Weights of a small GPT-style language model, trained from scratch on English Wikipedia: MLP 768 SwiGLU, rotary positions.
MLP neurons of a small language model. Each row is named by its layer, matrix (gate and up: input weights; down: output weights) and neuron, and shows model dimensions 256-383. Each number is 128 + 32 x the weight over its row's rms, rounded and kept within 0 to 255. Numbers have three digits each. A neuron's up and down rows have the sign that makes its largest values positive.
After each neuron's rows, "fires on" lists the tokens most often at its 100 highest values on Wikipedia text that the model never trained on.

L3.gate597:135164101155188162100094155153090123151075118084078144114159089123145130144146137110122127090096145134124098135132134112152172143082094102170123128118145062089120109167080085110174129124162126146147102146048112104110096111184107097128186165111131088076091197094082136137119157128095099151134155064138145165126193080159145133126142126145207081100106105110093095176155115114210136130115
L3.up597:137156069139102108096130090070158151083127095175059087200130129164127158129129171127108138160106152082126121119096146171129129087112130081153049112168113123113150159098120118136107161069097108164175052116081162101060171109117090108061099123096092124162100094133189118141127090126142133127111160184086149150211107136122124120141140096136093125181188092167131148087079146163131113154106
L3.down597:115164098082141103116086126163109167184092140145113158156110135155160167090179125111131124111092141106117086031120131104183121124094136110103140086160158082112132120133118086133162194077162107152155085090039146111095151136170131107107160157095094051130104079182102190085125128097107131095139120098153113133082172151103112111206192109140164132140130082147142127136097151121152106145104
fires on: " pre", " Pre", " che", " Che", " Fre", " fre"

L5.gate11:122103154127128117133151113127147155105111072128123094144171185128123111142121117115155104195176089127144124135123145113153161141119093122120124146122124121089135061066145107117160142100131190179141097188183130121090078144152106151120173105130090138133144085172202084184129110139129102152131104139200078103153121126149105130165165109186105082129144107126174114181116158111098113122136
L5.up11:154145154116118126124115075134146168096116083142101138063153086171150127099062176151118097145139164126117112165124114122144184147094098154143149145101105192113164070104138181082148112103151142177162138174164065124134146148178086110057104119117119112130158079173155122209145181141113173115155134107145071119098155094134133159126103120204090098142143099144204128141076166138088125125127
L5.down11:168115154137153121140112073176119151103112124097152135086108106135141146125110081157048120151167168124136133255142123127067133173133095173141163141105162153116101138088135137089120086139143167197173087117142111158098192152150116083105058066136119103166146098131126239174152157105079170144147144139134120082135159124177059162102074135175096091119105089186204153136106170132110109173127
fires on: "na", "ga", "va", "da", "ba", "ava"

L4.gate744:187127160151139179137154141104194146129075160103075104121163126110129135104138142130130082155164187171138147144063112126149111121118124054104122179149127180160086106177095138112126131105140126140141145138113125123147102143089129162127125163149139141126119131117198118135112120124185096123104121167157133169166134124149217162146144122143128152175074114078175106123105084130141123128210
L4.up744:146123138174147208129157133087174103134112151105079112089141080098149144092126111110143108167155126166118156173123090091125085177131151095130104182116170135118115104163080130151126141108127114104119113112086105124125146170121125178145118133148157131141082099140165132158063180094183126109119147164120145144118120096165149175131150156154145162187076113100200099152074105107124110157176
L4.down744:149178109123114123149158116115200138091141167139092117084142077102122185111119113094157140157166164145121142220106125104120115152149147097127084172148194130127110144112106149131136134078129119145084134139082092090139152152133087130136135057133187131115087067190172255166105136111123151115114125206110131155132108143144150152117115072167100153138122101120170122124084159087119122149142
fires on: "+", "—", " †", ">", "*"

L9.gate286:107041175119098125149130131121163138139108132041118165118128137065156121151170133119126095168135137148169168098161184133081183140136173075176134158141145152154150143155100115110131098172111181108150131161113151134145132102171171098150196125030160161078148094116183137120127179093142102163134092145102105105173109081111127091143158094082140148107117133083167124166146060081104124098149
L9.up286:152111112174153071094113117141089154118138167099117049140128147153145121140124189145157111120077135121178104098150116089141087200172114142075147136050059166111157146124150147089131120194154101070113117127145115164122162117086140106133157194136141146129107185088129152122120133121067189190151111143172105150135108175175150145139112182141089120129135115165134140114068199105101158171160
L9.down286:096154117105201128075102106077102154066211145087107076148112143141084125138136210122107159079188111151189144033123174156119087165186123135130180133095165166106145143156164120091134127174149118149129157195109155137127154112090174046132198098140145129145110173100142115130135137125126125127123153068050114128102136149184134159138117146097175117176148128121127130100105119164076141098153
fires on: " gl", "sc", "pl", "c", " Gl"

L4.gate371:094084101183084097131125118141111047071120179099183158154083179100166115082106139132157098164137135121130113142156123135079119162110161197136135126068092119095077102125103198109153141130168136168128177128098173180113101118104159119110176164119127164102157100132120107107114118137131145172169066106125119135132092121153072094157159124092161147120178115120118110170146105133161141104169
L4.up371:168116101195097141094081137131075129134155120069103117125140082163147120102106139137158102091097183141179193135164096157093101180180136106123123106113153092071162127109104148116119134094146132125124168119103129115027181206161098103171129177143151154140130144137138145161120171103132142130131148075155088213144127063170074141151118130187187093127139121108158159098147102076112123148122
L4.down371:181126098098145128126111125135146130092125162147100121133127136189136101100121153158108149118103173141154114196122150125094087153163129142145154162106149127079151123078125121151132092124131105172076130173113089112094226174147113124204110180108125124136123133115119193146189187114162128127132148136148089158119073117143087158124149116179182125141131171114144136105132091117120159130109
fires on: " Republican", " gl", " Gl", "igg", "gl", "arg"

L7.gate457:160110104074154125107158099110124150122086156150077111138119098131130093102148118148118123151114143101102135122120130062127095142102096110146130131100136140133172077112125132141133116149102080128195102163174125127131160112142120125209146060121104119130101082118140092098136121160067189140083128084133151129132079166154121127083109110080124132145121159101096121187130113076076140125112
L7.up457:123107053078092124168124162137133101122179131159131110180165112120117144138154140084122235214094129102094097137116136111122115110101171093168148223125171170101101097119140076127092085165104112174124159111108054178136153125037097118177160124149076144116174102113067141091156096108045126116121221119141151125136132107172113134086137142171110155136180118151112129111113203087109083147141
L7.down457:151109141098171113169137128145147106177115071132190112118148129120116148065189128135100139189150149121104099179137133177158141119091106170124112142105112165147148138131122081143164119122166131092140146075151066127138145149105121096103107166109194178070127177114110212122067148193162092159143114113149147129134111101146207111106176148194086140121093132118116186118122111144074096119113
fires on: ".", " It", " He", " album", " This"

L9.gate473:128121165137161127065140145158079148061158130157074099213098156093090146119119130100125089133119209131163146116083187109090086154152158098124147186162155132176163127196059113076123142125104141164108156129094109155117126172165113162175088149024130111092169136140122131156149098140105109097149129127084149117146119109140133073094090106102088079135166142095125070222063126058114135100169
L9.up473:128170159186109149142135171135103192078169143199093123181110134127099103136085148159175086162149150107105147158117168110080077128160095130094155208223183082144152113137142138089175131102134079133114175139059142116134080185139067111120150140069141165143144146142065205133133136073124189094173104165095089133175102077129104149164130116108136091154083113142113106177131143048144128034139
L9.down473:111133097062124122177145137084137092142094187079147158098142147143135116112149127134160133095092095126145150173137125157152145155145111118154089095095172119152148110113197114131120144108111133130097109162149150126129176095093151139146150130171103139184150143130123065107135211101105127131100125096103107077121140127112110142169118134167148182152095091147148136101151156151133108109096
fires on: "1", " (", " –", "2", "3"

L3.gate734:085100067179075128128164143194148147149129148100158106106102112124052154134092167059135136128114198154100128108113119089124111108102067156151154129127089144136071113168158144122090101123141169082164171133158134101128103115159187151122149097083116080099137098156172086151090111080119181117148128124098135178142107146069115112130144095085124195044136150127179147176123122148112124136164
L3.up734:119076126121161186119059218098124160127154103110110094165069161075130166101162171067139096138156087150170105121113169127138066124146127118110136154172182123102119123161102142132132155210112167188134148181137118139115132106115204106185087163171148140150178163171138103106127091107064128195071092114099155139115109111116155107101141151131113088136169107182121116054150134112166113164138
L3.down734:150099114134129143152117158117101084077195059179128176130137152166113137208137120120145153121060138128223086183144176160131191138138093139159153083190115153134115116127104136120122116163087125148115081140177122156123099119172200065130133127137066120178117144110092058154104117109113102097134130135106161181117138126020137091137112157093138104140162190141102121072133152136091136150117
fires on: "-"

L4.gate1:085107126212069143111154079090150147118079053148130097118112188167138118132163199105081113150172115103116120124128099093113144130111132104122158110112138093125181178129146156151150113141134162147107174144162166127106083119103129156124059142130092097153147081111157125120154118189127154156156071110122166076133164107110090137163123144146114146134121079120130161147163161117119076133125
L4.up1:105121143198055144146169093125101199134102119176126131134144186197096183078139143175078131129150149133082107130124130120129154071112128086119163159151187081107207108081136125120164175093134148140126109141199148086175112123182127139068144143099150141159086104107119149100168155116140110093126100131129146077106124160119103144153153177189062113120089089158159110140158145116179098164113
L4.down1:137057148173086121151150111090128204127095138147114207086117110191150111139098129176069163181138123138102139190128126172141120148124157129155182089145141132129164127109120130132127069108128160130088130137131117156123123179121138118125086102148128104181119140078084185149107139081114123130177083140126126134154210128134096156191113160161110086135117086137145154150146181124103115155142
fires on: "ha", "ga", "we", "la", "ria", "ba"

L7.gate23:094125170152118128141116145171110126048110096154125133087130164135130140122147178171126136103111146173135211133160145126108134137132138130187105147128112142076177163129122164097111067164087100144146116136094110136078110151112120153173113122124122096125157131081098136188135126097097137124155087176117108080166160099103156043179117091118152061107116116106173196153138120125079131199050
L7.up23:085198087138118082171118149186101171104131131162114114099089128153130130090128080151126146135177098181117124133113076123106107125182140130134086125114135131155171129066139094123122118155080037159150106117116141144092081124107127148108140123089162112135197123127131137156102155122192100158165148160091082093122114067169162102115124116118146073119109141133199176107176156099108107146130
L7.down23:194113141169169151116157087178143134113046154057116161159177139088139117064127147113167099126077068069149162170164070138141111128109169081106140134143161140103106138148067110144096153168154078085124172121160174133123111199150141162100135146104144192104072140171171147101110093113157104072125151161144125165095114131123109148103095133074083093134107176133089086169147108150183084127140
fires on: "ir", "ity", " neigh", "port", "et", "ial"

L5.gate599:126110129119096165156121098127099119135157156090168107175165111086100198133119053138167155151103109167111081096080123061157094139129112141124108087145136155090153156155114142173198172085114177136159116196116117114116153138159150135130141100186206173117091118119136101074131175051107128140108166161203112128113151087155177148121094148133114085132090172127075103035133072131156156135115
L5.up599:103111083095097135105103109130098212182100194153127122116124222130169172088107134109122100111118131147082140132107098170143162121100174098134179107038115091137129108121114134144126134128106086078129129082171136084161121132108145144109100108165144097137151155151110127199084140149185152144123114151173132147068172160149151124101118114093137107080085097107173152203143118136116117127109
L5.down599:161121125179173130173105068132130158156140084153156145118180131142150162085109109139126110083114106123125111064107136118109090184080129127151169105110094126108118152124068182167160147128042161137115077123129082151070141122122159117104165150164107191129119131137163021102138164123120098158111188103156120097123140057120115125158116119141124118080109180119111115065159080154175123159147
fires on: " top", " power", " fund", " reb", " attempt", " ult"

L6.gate84:129038143114143137080145084160102070159154176128085097145194120100139091119155129105128208107148107110162146072127147153174164141111147076163101149123138117142147178161123143095133110114099146141131139163143158157139082081126171039130155112182128087128148158140177119120129144165170088109098119122092082168169096135190134141069142007164113168164179103144128130141108092136178100135110
L6.up84:142082151111149138193096095134122065130135165162139129178212136094164119095116127140218164095146073157169149109152124170153158176132178132159054071171164124101138060193124126143116106072140134117137169145070169154091106116138126091101155050147199107124128097125148143114139149130138082091107116163113073122126114112159105129128140111161131154101119103153165117162186165080155131151191
L6.down84:137207126123148158168139163070134062092149147178123136163151117155145130140114099174131126122149139145071121182143114107122090114110154139159086088168107108132071050153157177148107167073120094104091162144118176118072139159099130117061131059181174110157147103129132166137130147121081126090124138139154077110115098114110143098128130209175124153036087135117149110175166204158176182159137
fires on: " %", " million", "imate", "%", " average", " highest"

L3.gate455:126117098043160130136152181099118119111137145157036147127131179132179087144141192145102133165152123154134172113098119193138089124157136188090134154135098167124098090121190060100106170165187125194114108187131127104103130196101145111135115112125150161093147110159196162125106143136096169098131092150152149080160108144170120142133132177185212118142094151146139081097091142110118144121087
L3.up455:119092106074146133074173120070153116128119154156072111156135157126167080126122168143115097143145112174150127088099136188120067145139125151120141131085067176107126096094158057083096140130145174159092067147150137151139119172067135101089111105115179142107127104143190092134117141184179140111129097158138173106146151155168129137145168113166168115111090148115149103131106150133142165122100
L3.down455:127124081093146121125158162089110149101159169163085152135128182140145144159158171139117156146149131138163138161104099192121118130143121201093140111181175098114092092116171098121090115151145118157115087161094126117091186202126129109108122116133121123147130121150128255091126172130080180085131098136162128127140121108137130143149105137178146123147115093125133112095106140156118164167079
fires on: "A", "-A", "-E", "U"

L6.gate257:158082149120087169066183146124143140173164146094188093162120138110108114073161099134121134126086151125083111114155113152103110049147178137151127125108122130129178191158093100140101146091098151150167130158115173183129132124191167074166120108128180191116076137146160114158080059094176102153116077138128205165104161155190148170114148139084118171078122113170120169127098096125069129109149
L6.up257:146131144166130135102140123115075121109168155075116115108163169093100125107095095200143142119118106122145141101160122131101094170122149202121110157094161105140142175161131131084104152188169070199175146152153201154097114186150119068162116078159208191136089159180103108091133138082154104125122139144116169141145181143155152159139173150078090195112202047152174194157109135068142144098088
L6.down257:149100135137127173103096120153098138100141126053163092119109165127115111071103122115161123148137159122097127118171073163114115099123162158161121146066137160132132184128150105125098215158128112153183158109135147142115131115152120099112124067134201174155096173119102127126096140095180143174137097149110140128128196135186148139153172130072131153106171074161171183134091159085115140079125
fires on: " exp", " imp", " rep", " opp", " fav"

L7.gate103:160127128145094137078180147160133085174152097129156113165080072176119131179161162123123140123122114133147145089091206149115066162094083029171163150130147144138160107152137055098125173138122077114143126159148113092114114118142134074184164144099117159134125116147176107173102081091106160175152152102118103171118094125176241121145160122148188135152159174141146139219142095161187180110126
L7.up103:181157087125103101091104145098149146165116145147119106178128090134130161141152161158120085108122109129166121132091194127139072184102165106145154141151130116153139164097075138062134098147130085123131078160169185119079133048109165059173173128108031131123108124148132120156140149103085123187126165092140122130152154105090171160162153128174237169113177157197150132127175143131162156147150
L7.down103:142167125108128098089099166060195139158167093169118151150112100130160147166110121130164133085132112163118158164117160125111130174083205124147156116148114109143127116110108129087127145140153056085153129096146115129090171121112161017140141100113068148163126091150081100108148073145060185141158143098155061128098130109092172155105187121120173151065143134134105139154149181118162140121135
fires on: " Che", " Bro", " bre", " bro", " che"

L3.gate695:138061126134109131070180151124160127135071189168105069145110091148168138128113107104150108103131187131158141160098109138095121161119194050171088126096095117192058110109125144175101124117145134090127145162156139109105108109116152098141063153145092092149074166119136107137093145152147148165160066148119199162115101054149125171164135140098123134145110165196118147181166130140133124155209
L3.up695:121119221097153152141092132123149132174076147133112078117136106105172139158099124065145100133157156154136099137106126090127101174146189118100102154110099112145000091157137153153118108136153114160128098129100140103138146135075175145132125137201105168113070118117127099144110139114144177142122119187126227150108091112146135176122134127059090156210113164156178069143162157116141142124135
L3.down695:095096199133153115160171125151192095103103182107154107118126118154119160135096099104125121141183133114086161181118119116121135171165203119133086154120102153193032134094098157134154144093153121163133142160091151121133189113150099119116127117143165120132093099140075247170063145099128165128111130192111166131116104170147097140157118084131087178178107158116204105120142124064110149150195
fires on: " .", "—", " non", " conv", ">"

L3.gate460:176109115144121157131109123154098136180189084110152136147111122094124086137126105146153089135107191144172097112121125172125136039114127122096170131189220113104061100110166095145117146105148101051168113118147113100148120058125066060157124169184161126144121089123090113139121110159143124184155139170115114153103119094096187171124086136119154128119161141056099184108094181135091179128178
L3.up460:102105143129120145132198128105122137200146109117189120129115053112143145128177172161135115126102105136103113092127120134193129128095141113155166111176202052138111159155050177163158184107194072087151121208053099169143110144182108120105130162124148152097129152116106091139091127168130124153109098113164121146099146112106073138084112119105132136125150114149139161070110070134105167059138
L3.down460:129065136140099141134115117123060172152189104155124134130150082165146144148142135122144073108090189186149103185160145127126125123166140123117130097160177088129111172117114130143096089163180082044129133122123148128086118076131114017141122145150116108175135121113073143201127149158135155158167132210100110096113129066103156084114070124079159125134172118106102153065103155153099189097164
fires on: "up", " Sup", " sup", " employ", " God"

L6.gate439:087072116124122190076133128119107162133123116091131179185118190144098112130129128148124143079173110185148189124173093148133115173129092113105119115215067177166145140172123130162183161125166093083136079123125150118118130150123108193158140166101088154117145144176131096103141102049118150183104132130098140151104031105097119179154146124068158175085066198116081157131179099123150094133128
L6.up439:128098144085105152147128098158169102159128109099192136118147111189128188232120155138148102084146160182168144127165172139087126127133127105156083109187077122163165144174135153110104125102149117127121055127131084133153125146146149136152114152145136166105179111160115124116094107157120109134090158141165138159098059173089111137133139117104166158103120107155115115149134117179131134149091
L6.down439:129126174106107122136144074179141084144092114083211119104162155124120157186132129153121126094129098146129135255175139125095152136150119143133125149202089109115152118126153168128100157047153135119095137111068082110152102125144182154098104129138123128140174099144130094160090144188134130159164195120128088145120111194101105137155158133123085137098147177185052155121134154184079170137083
fires on: " law", "″E", " Law", " Flor", " Indust"

L5.gate348:179107129068115136131151097128133137115170123105150119121093129123076159058141081120154133147201067095149116111166138150096065131070104112172155118085133142166079144157134089150188095128122142160177144071158164121128152123133186078104101156138166150168100142185138055160110100112161080118193126102108155158121153167071115111130146088131109166106144158180108121144138067156097083128082
L5.up348:141115121118168141172135090080083139138161164106187086102140133137121165090155110108155094130143048106171145163174094149122150133155181084158113123117115109118144133189159105161089165164140133124181170175117162119136113119098133078136122120125177158153096117120132113140126091151197110130121073120125161151082117133053134167095108108108154200119144126114088121150123109164083099117062
L5.down348:175125100116134165160128144086144122123103182112131075077100124130116182075121123125167067154134087111131154231155076195106121107127150119169137069146116089103071117168157126192105131115118135123179159138120171153099155183137110103136149126209176159173102109124142125153120105101184106139189102120149076099125141173102092131134125138135131092093086056170080093118099092110102120127073
fires on: " imp", " exp", " result", " pres", " William"

L12.gate514:108109117127122119146102125089163134134177123054118167150132066133116167130100122086095076103108194098113133068112185135112169181162123109123135169160069128107168213103067141109119123182088133096054112064132137146123105134142198128137134115069109078128147123137184146131096132107116159158098126114157143170131143083132156093097095162131205170134101153060149102087142152107116094184150
L12.up514:156140100145106111155077117132068122128125100107124155096138123168141148085160113134122201171075156184126107172147140137146155110126115122126129081127148099168135145144121141190152176202109085116170130133121148113116154149117102130108116107083145149132088108168122120142119138144135125135113196113107100126094075139102123160111099123044064100130081149150148126142062137080150188083102
L12.down514:111146202136129104130088105141105114138110120114148114170098067095128101134072095173131152154156154120118055046142115137127146136071167110119180151122120142131099133100138080097141164142074124113101120124153169192113109178139082094139140153123193108096140132138117158131111116197153128101150104103181131134105132155119181133168135107083095167126147123131152104110124115077084187126097
fires on: "1", "2", "3", "6", "g", " f"

L10.gate305:191110120121099141163131145084171087157130150055099105130085135062155127134111122148130155115171167124139091110101122105149151198153138113093107164119095181083135141116078085149108145133150119136098129117156150098162116146198115076137053119138105128170080146152195121154116170159157075160112125123182117193110113159133136158071098112145079080096142061137158141104163154175132169127146
L10.up305:089145149119128167127115144088072124136175078151116189119153106130155123139099123059095180174124136128192125139122092103113135187121096141104113117103124142147101112115127076144158156124109130121066143112089140107121102121115137127089106061130175119117144074116155118157189122145171134083125181128196127109126074141136158096195182099095132076127135149133162152143086115189105135061150
L10.down305:151107167142175083097116176160140178111156131144105116103116138152122084055165216193152162143165096123153089059132128152148129109115071143151155145111081115128156072163178196131161099136137104095092105169079155165114120142097095066139097078109150136099150147063114120134093126107108128169156167114084114113117100200137117170149115088138131159119158102128114171066106072159087118085143
fires on: " t", "0", "6", "1", "ide", "it"

L5.gate572:113173109125149158162137148110098098116149133181149142154179173141070192128097144098097105107086074135128140122138190083144120135103137131101119190183184149121066122077164102169140110139107106135149121101123105146106130028094137161110165107125133140128101097109089118202173121095166156088143129136142103114164133072101112109119087120123129163062164121174107106130119165133158139171166
L5.up572:114168107069162167161180161101139121100145111146158138118147132142105165126104071102128107124123057171128144165159144092153119187126131166089110163190154167108099139095159121179120157125133108119130116107093088122136164059145131161137190101132117155087124113143088142168115137074160090086068082179155128112167112074098103143129072153123117131093119066131108099138133178111128123135180
L5.down572:142114094163098097125084100106144146098110155074120177125109120114204066155144105154147100141177133137070136244111107092101096106109135143128140103071092103150128132169109163108114178109167099059112130181173176108115173255174119089158083137185085132105118134135149212077093173143125153154119124063108152159119119135154174123140157150082118100173089117035169120091152103089094159103113
fires on: " town", " group", "d", " Council", " source"

L7.gate527:079134114124135124121160159239094119167108106227104153119145092083119151131139169144125091176156118122125104126091115105094167178187116093154072136136175129171142093141168176112150141147126148177139166171190148150111099166125095209134114175104112143117065087144198129139134118084131143127177167066074149137105116131139119136134162112119140142172119134131088140159044008158130070116138
L7.up527:146096149138167079075103154069173172084077123139098186042125146169102114138171128065159120130141095157147131090155098149099168076082113104139073091092130086178090064150126164051131127119216126172156045176130078138161097089107119108083161122138153057170130126060131089082145069134158182108129131156149111107124187157187142135139167122070129101134152137095130155102150147125060144147116
L7.down527:130139100146090037128135127155107104147144150182169113138113095110116107164112155184111133124161142093105097153091060121163181153115104147176133081084099117127130153183125119143145148132184132187112176122112083149151083122177116111156116165079154128151112084191139140143175135162188093178112137126155165162094088135131128126150158088086098178181141081099095146182107038154062138139138
fires on: "ail", "anc", "ov", "\n\n", ")\n\n"

L6.gate694:173083114123137155109135158159134098125151125139105087128125142023113171134126165088074172195143116173110062163102122147114086171112129114129139133158192141135146073145054145114133150177073120127152147169169115133173112123162118104232130136135106120131170140160145104123079123115149139071084076138113034140102036139091113112085145114103080123120126129110113153107157126173119133146175
L6.up694:065108124180115142114160148157154170169155091150139132155102083186092132159044134069170134141104120159101168066118107143127147156135093105101139173154099148162037164125135157128129131135129139121154153182090143152142131159126174132125095097110119153129125140153145086151202103061153091225121127115098157152095113167107171118106140152127087157125132088130167177116118177121090100133107
L6.down694:097085089146101142142113149139109099100227099177105108131128120116071129174121133060115088147077151154165115151136148153091150138089131136123147134131132159149088091129100200130121111201072121138140135143204139096131100154123160080157133089158114104178117114116143087164081097068098183113105146131021125151137073122047102063130155131073170071124143146109128158077166104149105185148151
fires on: "-", "-t"

L6.gate521:061078138123140180128091146143128123205130135111150116113111217066150112124162188141128062095095129143136107092143074136122142084106172071143150155150090146116115154082106088184123127116123140093178136188116093207142074095112110080197184125122099077164132123141143072179123119117134101149060084096106125145098098090111157149126117051126090173101175172080146138110157131119119137105149
L6.up521:107072164113117143146149153146126140167150116075157115132141179103210103089138168114156086108081152144096105146140023191101146084125151112158135145148102121137101140119128104177076129096186146082161088207109102144156132095166080111126118127078093099156137138120103129207111104121175107189090084115124109143102121115102167132140126084117126109133205103104145134143117149163089117130154
L6.down521:084079142106149103165140134170129199190202104135195171130108147112161097065108111084126067117101174125095125201125054183092105094119142151138147116164121113143108125117131133207079138114153127115118115189094107146122142113128104095130117119118093102176131098116140179208126138178142134130123099149113078165089114076087147131173126159122146133106156123100119160078107187139098130087138
fires on: "up", " Sup", " sup", " Ex", " Cap"

L5.gate81:115102139135121119121117087122182158132090091102134057114154152183187093153184152124159099151137113137162185123138114065144194108107065124098158172146188115092175125129120130135141131141092134158132124126157100172145129171096141117112145143112112125117133105148167127048145159113172182110109067148149129105119167159131106164151121144141149117072134136139143142147192175092118152193127
L5.up81:163116136142083130179095091152128115133111105144098093115116117121155103150129131121110132144146183109114155120189092089133122130115088120155182136105192030097164127133154107131142132150135158154137111122147113135134115147081162081120141197083117117163128146118178132106037170136144157162142120094126157107151132129172180143178105121148140115097169145116164111146158138168183114143124
L5.down81:162076185130092111169148098112139126092122118127101125102155109161178135171121137190170147170105146113130188237157106083153160105139115141093193139137158136089126175134136116125076041151123167104157102163140064094115184179114131077093136120131138117176126095117120194132090206120167201120129102172111154136133188156121130121113124115123161124100167084152151130137172173154076121132135
fires on: "ga", "na", " host", "la", " comm", "illa"

L3.gate534:151092133095163163105136179192153141143087105090140123193153150117122168131133135106157120149150111133152162136136089067075107148099193157107169178103156122190106194186085075137163117142098088161111075121206132087074105146144160142162087158102166114077124138131135134101086122129135151106168090129153151133195104139168175132074169095116121112169053170159100127143131118121169096153176
L3.up534:110135116154116191082163164182110156096119145105115138125098123070136162115132170141107041143109141123169152127113125131120100176143127153084073177115141167068159119143080147166087139069136142158097131073099150043177150116162143162159146161168137177166107132142140138132117124095138141118093161182094193161109089149120173118132189160137105106171193169152156110041112178101118098118128
L3.down534:151089133137138142138104112097226067059146134088135120165113085176089148165118173094144139102149150091129118130089154198114122122163184123177193182138143118130082143163100097114146152141100138188117096143111103137159115206145081137118121079136187091048133106165137170135122146080089168167102095178151100142117117125143173118151134068129113113190079128165123084092090140102114107108183
fires on: " -", "—", " Az", ">", " †", "As"

L5.gate237:130141206145155097078094185156096076203131084153134158170112180184098126158100150082090140152115114132145144071114176129132084147111093093107148126154142094104150127153118155106160127180083156135172151095106135126167078153141113159186125159061118069075186103155110131166191097159157153137143095107090160143120155151098144083081146144072098077118114123143107145117175038175104104125218
L5.up237:154114142147125089133126113173100126157141138134105111147109140195124148154145158086111160128149109142134141089153179135110141085127054138101138080138138054137155184142141174115192166153151106092123158084061109089090136180125140086144101149134156128126181092131084151158169103134128202151162166109087123127005150121150078108132119180127120156095126130148142117139119109172147102158084
L5.down237:182126085085091115165114114140157142097191171112094132156105088116099113122149174131161127095127141115117104225151055140130177091121119135120075150114170141115104157083182076132154172117186134109124121122124116077070201152106139115141124083187149150216111147101170176130136128135116170105110164135123144116154090134086110144119163139155139146107117038118187158108133143153131150166031
fires on: "3", "4", "2", " be", "1"

L7.gate53:159077152098185088114118115121147108136123166133106087112191107120176088146083161182143165168096098136118104071147092108174135173152184128145130129129122128149129117135175132092140127130150111112148154141138112128124140157115164121105083157079141134142171120161213135086116113218131082101117123081114128131116084084127152143112233144127084116124146134074145128137128150136165122106134
L7.up53:161130159114147097149143138118117119151132118156096111083193117106176098120093140185131151136132062147117135148108075162119146127139163121171105108157166106082078120103174137151124139082097074087153130200049121137067159074153137097139131138071117108173183074149151194146149150134131087162124142123083105131130092061124129160156151129140121120119123154094140153126168179087141148106113
L7.down53:116192121147105171143069153114100104120103106169115129126141077102119148147101116114099148114150108079111171251110079174098158114072144106116167073166111127048066031056141168150145109125141079166099142120130111103121099112140132145092182119150162103110144122096087249167151087135195129154142162132137096179153132133112137159109076068108206137123136093141147112103187151159174135137103
fires on: "ative", "%", "board", " million", "ite", " average"

L5.gate80:173163134190134145092138137146085121105169110084103131113166118134147084076125109165137076115070127069083116125171095114184137124139090094134099115138220154141113125160102085134139173137134107104115104119096124080100103126124164154062111187125142109128061130094107114145144120139140104124182155088059138104110124150123129104134135102080162174124126202109084118095134131104138135082093
L5.up80:117173125175138133098127130131119147128182109080100139114129112185194119087153129147124110078066126073070145164175094116146170101148026132172075125128201114074101123181104084174139157130147122102108082120085094097081098117133164150079084154130100128138098121089097106168155120115161134149204145086094093085086136172134115102158121112101162154130139167130105113155149142103136178091084
L5.down80:130186116153110155113118154186133096128178131135129128067114147179161118104125132149151105094073127094050149182138096146149145133143053126140107104150185120101124129142124128169108176134117132122108149145114112086075135128120133132075140145140094096142095101053079171139148100126136148142188129107072067117088143197131126084157152139144158179129128119110088147108151132111112134091085
fires on: " pre", " inter", " Pre", " trans", " Inter"

L3.gate502:175081093111157160140100097117153081154107176154169142075125100150121107080156123141078129113080106138158212119129172113134149188135110073165174151132114164158159150204104216115143144125150143137117149168110100143142097105085159096116110157134138175108081151068137129150158157129163127159133124132088099190161085111145085123107149073162168103185146128152151150104146090084113133083132
L3.up502:173096121135152110186107094093125071139083141120176145095100107162122118083158106160117108097057091144139196124146167128141116182163114077153150121128082175149139127200077184102151136130166159111108135203107122130148099086081134092112100193127146194095107119058188138155140132120150165171135098152091098173150098113143094112128152098123192095189143107125131109107161080130107126105162
L3.down502:128126099081124119139077093106168099107131146132197113099118091125110104121125156151123130101023092145104162218137161129093095158220108134170148153155096133118167123164111187111160118100145138157115167187146110172065129106127132109110147129139119177135090145053128255151132145123148156102121109173076109196123123094135105151120146143172160113175138108122139147113138106119114120132138
fires on: " par", " Par", " Gl", " gl"

L9.gate683:107129104110140125114146152137062105144184144147096092154142190111160118168133119114083085207139186125104144145103164172155131141101139082139170119114156082163134173104091050144109104174126124110129120141137083115126122097134200081175087165091078118072140152122214146093166066179116075087104135122103113139139132147073147124103115106089098141178090136086146097137104113099126104139135
L9.up683:126159104095129084135105090136085134133201156174110177160109151113123114129102100101142137124124205137126120153152186120115190129133117144109120157159150100136113104077094018109183075142163082081193106173082066122124168136075134063143159129123120124124132146092156151161133149160129099079080139072130121077164111157080117103117131150152187169141084105120142137066125117138151114147154
L9.down683:155122183133083083146062136148168135118155133149139150130087147141116076121137137151120134087087090097097152131087059151133131174103111173176075161160113126143147156193128128138083131052154187134120089107092122163120132107148131126126146123181091141217204091170154064149186069131120134074182115183153141129092116139147116140135099128166169171057149118128106169101155089132101146127140
fires on: ")", "3", "1", "2", "4"